MLP neurons of a small language model. Each row is named by its layer, matrix (down: output weights) and neuron, and shows model dimensions 96-223. Each number is 500 + 40 x the weight over its row's rms, rounded and kept within 0 to 999. Numbers have three digits each. A neuron's up and down rows have the sign that makes its largest values positive.
After each neuron's rows, "fires before" lists the tokens most often just after its 100 highest values on Wikipedia text that the model never trained on.

L5.down387:512436490467479534511576545541454499464527576560484496458543491485451575462497533502551470550401557461519528556443502505523542524559518555560489443490587490516564536545500433498525519478500526456459482478475493491497513464549550454507402455528505544490500558512390504520488552527484499510498509509524485513491495499487510567532422490507574535500565456455535585544463542545435472578490
fires before: " |", " 65", ".", " Roc"

L5.down105:451451544533553471534531525437437540524446522461477546507435508493439482519530481556441529537507481460459485484530509496498480446428414475501522546488477511495481512577441548552476539442538458550521496526575492552530527543492506465574499482516471498491526520500556506494571554537587432486490508531444472480465494595581550535437501559473485447506509521559460448463538472555503447515477
fires before: "–", "-", "shire"

L5.down805:433545521521475482483521514500493473522483464562546510524607474459470500467545428520460551520489553523459491458486428490583453511462508481507480475478508418482524506528540402501466497437454471490477508468422500473500523538529487488536453518480500470503396428543601524491496487433502522473496430469429480546489494475455475516514502493475500370510485512466483504484500475484467493525457
fires before: " in", " by", " on", " to", " for"

L5.down807:567503512500510550490502602594439516515507536452559519518502534397489482495513509461588470410463502493482524506405449478467516499468570529499494506500521466490566500443462511581449493518471548487500544523534502544501448567569585266461518491505482537522429541475469514464467560411477509507515515501495521544450473536503455505558503513498515526482539463480550548412512474499474530503494
fires before: "=", "\n", "\n\n"

L5.down557:518541485480482476575442509547455433520507517475563528470474474494513484478506550517472459504539473527492453546505485512490566533467514511462584476456518511459483445433480484465486431455478512551487504555579433546491516464465479347529539506488517460452496530481532500490494465484554495514489558473491469517526485515567516429545560452526460437453559441517510586570481481477465514502482
fires before: "-", "n"

L5.down88:470450493486480540469552513452545573471535497531532536476502451435499486452516504482448618513493494512538494419485508490563505520499476471493508572569433463479496500510454574489531491493498531423495480541490544453488501537490546499461532486542460522497520525470562537510524520453510579479417513542495518468556539538532498453545510460497510538469451536505542466512576557513514415491507
fires before: "8", "9", "4", "2", "6"

L5.down207:513496469540508424540423554487503456471432478478446542414491535494529479561557500557524491513529511425558492494485523534535493497507516513462482459504458567475585452492416533521464492576529507519467501540467489455553550456491498366525445480459510559447514500487431487556477454461510478595481497515464473476502480504533514494479524555517569528524436450543500566545507523462524513489522
fires before: "The", "In", "=", "Born", "R"

L5.down168:526592523503472470453442544535537565519545471518476549549519540450543523530465440550589484517509520495567465468504465527500528533535463500548504523498507504470490470515477524472468524483460464456586396499464526546559513453456525442473432495513472489535461476538557477509484491481482474493467542538526504488435558459510493500509514550524560482518561535490523423529432438386538503531488
fires before: "\n", "\n\n", "=", "W"

L5.down746:434501475516507472482463467503516594449460500547459519457469534495532509468532504481526466519535483457508534467545446489611504518487426510497478393520567515450478481523484507519531483490530520517583512547487523506451546540503516337532448469437470554471468497495502456465447542454495485520561532473524578565530495477498501457511525411463453470522569500493469480498489430502506468504460
fires before: "-", "\n", "r"